config.toml
norm_place = "pre"
bias = "all"
parallel_block = false
init = "trunc"
init_std_o = 0.0141
optimizer = "cautious_adamw"
learning_rate = 0.0017
beta2 = 0.95
decay_fraction = 0.895
decay_shape = "linear"
batch_tokens = [32768, 65536]
doc_mask = true
train_tokens = 546300000
MLP neurons of a small language model. Each row is named by its layer, matrix (up: input weights) and neuron, and shows model dimensions 0-191. Each number is 128 + 24 x the weight over its row's rms, rounded and kept within 0 to 255. Numbers have three digits each.
After each neuron's rows, "fires on" lists the tokens most often at its 100 highest values on Wikipedia text that the model never trained on.

L6.up492:154136143144105158149149112122173145116127090143140121110124107126126142127114160110101135117133101145071130109125134126092104092099106145131165096120169131138128102154128126129133111101153153128135144165109096131142087099131117112148080135142105134122093133196161110135127119153139123124144111133155153138105129128098147059117143134176172139115156101124144133169126153107162159125140142092090100136127104123076147135140120094109142114155133105136125105123129104139107192152112134117193135133182098180113132135110139125144132135122131144161131111111187142075126155125168184116
fires on: " up", "\\", " reve", "acter", " down", " conce"

L4.up464:160129090110125089147118145097166129165089164138126173126172141167180128136111150126151135122115149125068164137094091128094159128136107123132091169152096186132110139107125161139118147164128134140096095079086134157120079150155083135157162148133149102129145150121141142136180101141133099136111122088123099084087093131146180136128137096144106127157115100117146128136139125168126094140112091120144116116133122142157124105111134127154105116155153106132125114075124118146109148100158122114123128153124114128129151158160145106159155123122125108120129103129100115070135122143152124132
fires on: " th", " up", " rec", " conc", "16", "anc"

L3.up720:165160110135136144118150147090140123158115151165167139110115113102108143109175154122109158118090092120106117133095148109095105089139136108146128128131116153126087117111153131118155101097127132112154160113099150130121126122119141151125093131140110121123083115102076129133073142109146097166128093153149135170128115159132142104114174168167127148128115148138127130111110103134078156111122149094143154118114123086120142110121123141151179122099092082091098145169094150170107177126116170162121139114099145118094143159108137146123150134116146123114109147145148107132182173102133088167
fires on: ")", " be"

L3.up64:141129148110152104157082137175119131125158072147109113125125151164130120128134122146134129115133122067146151152151137112160111111176103146151136105117145139137110127140132146166129127160147092074147121121106147098090151124118134141123156173148128137131176172157138119147137143149101107150108151082116081135103163142143127144078081151096102120097125112154129086100149132167151118169159118113114147100139119126130154126095096116115112114138127159115119090131107131146113124084090144118111152166080128094164172106112117117103129145139122129138172112093118127169151130142096090178
fires on: "mp", "ame", " head", " Order", "-", " size"

L3.up623:124136132093124106115170131163117153131148078131152171149091109136156128161102152111097142165145168123132149111181104100076143138116091101112101097142102126110115121165132124132107126110127091096124105080103150158145139111142115089123145128140096122107131135124123112117147144142115143174119151127170157110125135127109109167138143155123102110150167156119130144169148187109148155169146115128161121118104117130100142107104123130196101139077063102122107126112087138111142126113100094141148130100154101155132115135097143174144133114143111087160138151160154122103146143144134155140
fires on: " League", "ere", " /", "our", "ute", "ise"

L3.up50:163137135133144124155102115126119086171097124098131118150128116063129135140085121111123139066095136132106140103126164117143105127102135156161118092084160147135148173111165148162111122176138094136137161123135109122113108114110094140145096121119142180115155134120152140119123115109128144109100125125148103093183109125106099110124136110145132169131122198123089165099117100197126131105116129112104158131092107134092138113136135149106157184113138121139140135182127098161119141107143099134128106113168155145151115121080148103118158140142119136153127131131108114114168111140130104167
fires on: " 3", " 0", " 6", " marriage", "ation", " contract"

L3.up158:194054123089068147084150120099109082134150139128109153132133115109159143152145134137152112164076115154130136158158130144083105150137097102117129123116133154116121171149099167122132159135112095144140118121132140095148115120148119089152132140177135165104122107128141098115130146143129119095103123121128096112140137114153105156159124157098147135105134109148122151140152147150139145127131064117169098093142166125116144115176121139108158137103148163094138125128144106120188129178119083101119115141132117154136122100182109150126126107135142082106091138121158122155122143120132119131
fires on: ".", " from", " into", " for"

L7.up396:122144147127142134125103135102130133137121094119130089118130126122129124137123128132176129176141130123181122088121136081132115219151191123125118144137115130134123121185116131090084127120123110115129123140128129140128177125146159128133143187137070127128123084125155061132066127126120145137129121132123172134118111115155130096127178131122102131068148127136085081156130167140126123136130147176128114124138117091140127174126124121132141125136130130129074170130131105126150122137131109136134126138081128126143164134185132131121130124125128092140087153167128128138128131070082124123
fires on: " cl", " Cl", " rem", "°", "cl"

L3.up389:120099167138126130139131134147149090095180130157141089125113141107130150137150126146119086136125113153123165128142120136164110152135143147088143131103138139112135161148167119133127144133123110155138134116136131106104122132115128116126127149161130083088163157110130072114131164153096133137077178116125093095142101148141123179097127138102179168172103128165153178141154107147127129152140086098119126089105120128111082109140174127172171163113110105134110120094101165123135112141096109107130108142081143141109135141150103114102140065141112118113096115099090114146117161098160130111
fires on: ".", " of"

L4.up208:156094150085130086106115084109120132097149138165130092110147123155126117124093160082118116122163106142157123134107122119153149153108111081167115138142146119111138084174111122123131111088104126120103124120117129155125107122140143113169138139134149127096144136094118107114133126114125108131157111112163121141108136162182128154149132073153162137149123140126118129109164165120095145103142111100123198140144155112161159110143139134143126113167091128155110133117124118114104198162176146143142127146135157113149132094141125114147148107159121103131116126102069153183102116114125130200
fires on: "'", " (", " ste"

L3.up247:112121120089099157111169103116136128126168153118121145112120117034146142127140144151139131112113089131133114141113091146127091128116162104099137129142127111121084130114121148111120115163074140135113145125131127127148113165106181130122101143145182148149150123090141095150091102120148139140184104153185129139126087121136135094083095163128154178153092123140146127132158127166148141148183129127161148085121098128117124119153129144116165162121130101162115107124126120085089083123124115150124138144123130127119142143132109117150155142111125122092107140116149078089146166142132118162
fires on: " re", " un", " not", " be", " almost"

L6.up437:094148173122132130126131142135126176147157125136113106120098136134132143127130083151115119137107092138127132132189136163153117117170075114124115106102140127112158160171121127145134150090143148153175155122132185158124085109156139109135093061124132139130124104158110153142119143115112090180131137143126103138139128134107128128159118133132119145122143104067168155084090136136155150142118130146146106126083123128089149144102100180123121124102150137138153154129114086111118137124145112137180095094131131172115120113114135145124138131180113123133170155155125153179132129079119169149
fires on: " 4", " very", " I", " White", " 100", " Polish"

L6.up723:158089131132097140141143086110091129109104093121117096088167166159109141131114150079127145135116153141096137117105129133127131114081105116135129122110126122123166134130124150111121121150118150128101133142143112137095141152045121063128136151100112169099124100096137094133160130157091087153114134073155113154101160126095148099176149140137144131099119127166167088135117079059131136099104117149141097144125118116124129140114153103123125158144139116135162152145115150123108154116114107151136147124171133099091146130126126163152152137084126161115104140109155095159130126165108113133
fires on: "In", " A", " In", " per", " Art", " design"

L6.up97:175145108134161081137134091081136111139102121102110183138126114114142117145167115092113148120061105126107173110123147123137105108126092091106169112097108135126087157139101137128113147129090125113149117082185096119112139119121099095101147136117130139131160161138157152155140077164171124138097135118117118105125171124081138103109122148113143134121112134131108144076094112127141120077154100126167142119153105124111107114122154132160138154125109117133134135127086143150141167114106121129178127134144162147105159138174118107147141099107115146118166147152152097111127086149104107130
fires on: " under", " end", " res", " ro", " cross"

L3.up512:133098127127094156071171137115156125162132105149117091120103151103099146100168130107163137178132133129103132124099137164134137131151109118187116110127135134090083140130105147106105112091118143124160112122136111155128152127135123122147127123153101144143147129102077083126094138154163123142126136134124084144114091183122121156099162140119146134124193129193147111134148126120154091104141153141133108121067138066126134100155179104130146108131154120171117141136124119140159143108137133139125094127067137155155168129100123176147128121127125152118128113111105104133127127112116086134
fires on: " cl", " rem", " res", " cell", " adm"

L7.up315:139110105121186127131087123204125133060123071127127164100136125130101122126131127115108130081123122144121121110132135140130121181119103124132119147127125130132129127147130134128149130143162127119126137129127130130130136130134158098128145066081149122130128126121074078127117122124126139143205131135126102129141102116146089177125145133124072125103137126130190090084102155110078118128095136118124109133099180139137129098123132135133070130129129129126081157126132110122117103136126165124129126038088124128142121133154122134133124130131126091125114078064127119128127134140113126117
fires on: " part", " Part", " artist", " bel", " kg", " partic"

L4.up389:158096129154106110157166125143134096126150073123164181101160116135110132119121150105162119158100148129090136091105129109102146140141139130128119090118104092125117111128117142161111154140120089138126152101115131122144121158135086115117128108141062123142164107118124097155177100110172174142124137080139142119168132124151128136136123149090109121143134151097135152133112157131117130095151153122172139114114110083122109092157128131181135195109115154099125166130117103085129135130163127156054089119187145105133131109133159111104088140158131137128146128122116142132129126113122104149
fires on: ")"

L4.up241:119099128104103128101156146146077153092147126122125117086149105121097147161114143144120163132085171103104122172152109146153113177130128099095142091112140141105088095125183130147132151121116137167125123129145098087153153116121137105092117124144108116101167126091182155162118102132111165113203132127155141133100136116127101138159123135121099114111122152130106135170121169113129149133179130106140117087097120084156137097090139120166127140083103158144121154167117130182121120135130136102098150150129159098142157139134134116130130117111128114139121158144119145116094133101161084128
fires on: " or", " a", " No", " Per", " #"

L6.up691:135130109169093085156133116100127081140136089120165140122132117167136114121077106118081134140133125132131126113124160103099147090082127128119128108133166094138164142119121128132135108136090150102139123111153121115132102082133152153149137090074082078127145125137156110105135111146121114177138134139134117110127106115133142116181176139195192151116088138167126119163111118150109122127133120093153114127112150113124098142132164135177164138148179125152113136123145108123174116106146099133162116126126149146100129110120114100097145110078109168112094152091124144108122120141144125159
fires on: "In", "ide", "ce", "N", " In", "out"

L3.up63:186118125145108138175109091110141122100140122164145136102148138131081135137106123114167150111165139135142121090126100097068152135142118142122157089125108155109094190099115118147130117144076042135090130131134075140145122127150142117128111099128139107135135134095124135140123107124133133132128120101126133120155117136127085126092129092156135107141135173106108153182154112133153145109184133104145152105131139157136146116154111118146131100100139127111112149135122094107104169132146124161089160142114168142085157097170164114151127127123116132124113155112151092127114144073128149159
fires on: "tic", "d", "al", "G", "g", "za"

L6.up253:097111116133121152111129149130125144088159144164137120139182137172100157158147143149162126134148137141111165118115151118088085133131098064130158131128141119145093107143119139098138083099094096151149118120103130122084156121154183109166139114121132169140128140146140121085123157157125134105115202148120099154147149161116093082152141105076116119096150129126131142085131162105173123106120145158109148129157106133129118121122135106133135096136126115145114130124151132119100163148095130070168099172117119096111109089112120086118141127158127155154118121103114125099117139097101138108
fires on: " re", " en", " Air", " images", " Di"

L9.up557:140114170115157050156153107107137115077123130125096117152143123123109141081180119102131115141118123148112180168124106127130169147117099120149154095165106125133118077124161107148108118155127120135127149120130150123145155165131089155090130119095149126136139137129136123155113138155100139151155097130162094134116118118122111106117168138185144120125171129103132163142134146107126118124152129104089121125128141144127114070160098118123130117125104101142144125110141145118124150125174169151062138108135159156065128127111151079124120107129154177098129140114159120123082103086124117149
fires on: "ss", "t", "ef", "z", "w", "d"

L4.up259:123132132103125122114139110099087164151150129171095112154124069084155141171138101130129145120122129153119157133146135148131155112117109142126106142143083090126133121137148124137089148144125128159151093076152130115112158156126148147107103120125102135144207126149120175158135097104122078151092127132123124134076133108136136172128094191089142164189126127148088105104114125152164121102133101104142108123092163122098120175144108091148154111079126106116112170115143106146117134125132156131117129111134153138121161142156121163143125138124143132127137066152114146132111120112155115121
fires on: " m", " sh", " kn", " gl", " st", " sl"

L9.up592:147122132118109111093130090148156117086178126154148164134090147146103134128164125124107097182138123129144130089154104136065129122100142104151111135135153157128102120130129136124158154109144096154080109128135167140126146155114107113136114153144153109168157114093132107184075137119158146164156164120132130109142137159131137124078105123119159114110104116158168143149133135101136145117109113100119162162125116095173122069158116129150101098104118108178104148124093136111121099130177137120161140139136129107144125100109103117139115075154129105132154091191107114150126122130145137144
fires on: " (", " \"", " a", " her", "'"

L4.up132:094169143159157140110105107148095093142148114142120156128150135110113144187102135124090133137149132118120117155116108129160107124093133149103158114138145159123179148145125136145116157105129105153134105120181076137150154165114144083095118093129148164149185118100142147166073127143111114134126152100154138066140083108129090134134126132142100129128102156154125102125125148113131122100129100142159152123076149145157142131110123110140094129103113111158132170175120103183097128108096149148136112099166142143132120138116121123089122108109124133101110146090136160160140105099078105140
fires on: " [", " Pro", " micro", " $", " h", " World"

L3.up358:143153106061136172114133078122134112170116115116115098116117136143129135125113094115130110098105148089142206133118107110107112167106116157129138087100147158146147121118163141154159098124123090125148119109111149107127096096131182133162176142118109104149139108128103119093177119142130124170119159095116123126128113165100097173128130090149117138123137142123123126102125113165092133108137143109146092146118135171116140118124153147155135155120159134161139172145162100135098135131106093114110141143137140175123131134121151118140104126084119112094141173117119151095176108156122076093
fires on: " 1", " while", " gave", " making", " make"

L3.up534:110134135127175104122176124136086109127135126129172116115153118113111145106139141138139144139123140098125117123120119148163120135098163109131124091133121109079070119112145113160147168140152110097169131121115124108163139123151128133143092130123107114142151103102110141122129128109169063142162178093122143121155148165092120113087104093150132146127113145157120127112133089145130100118123104145156107115103153092105130079144118106160139178081120136104117136156099112095147083120174140164103141169141120072126164149140150164101114134133126181156136103144132156113101159145160149161
fires on: ")", " him", " residents", " them"

L3.up46:143125097088117152103115111120116097172090120138117113096098132155212142090153111148137133119145150160126149124155126151105124139095119096160114109167098145098075110079137123148148121125110098100100117125165154103173131112135132155104162155134139102115138141125138107143166123152112134128129147156151111136110106109142116122118129112083157114105145156107113136142125096146132132085148097123109117120146125132119123124147125117150073110075123137140156138146165138165094156107126134142157114110103157155119150122125148189176136087143110079159160124127151152165131084167117103164
fires on: "able", " W", "board", "kn", "urb", " to"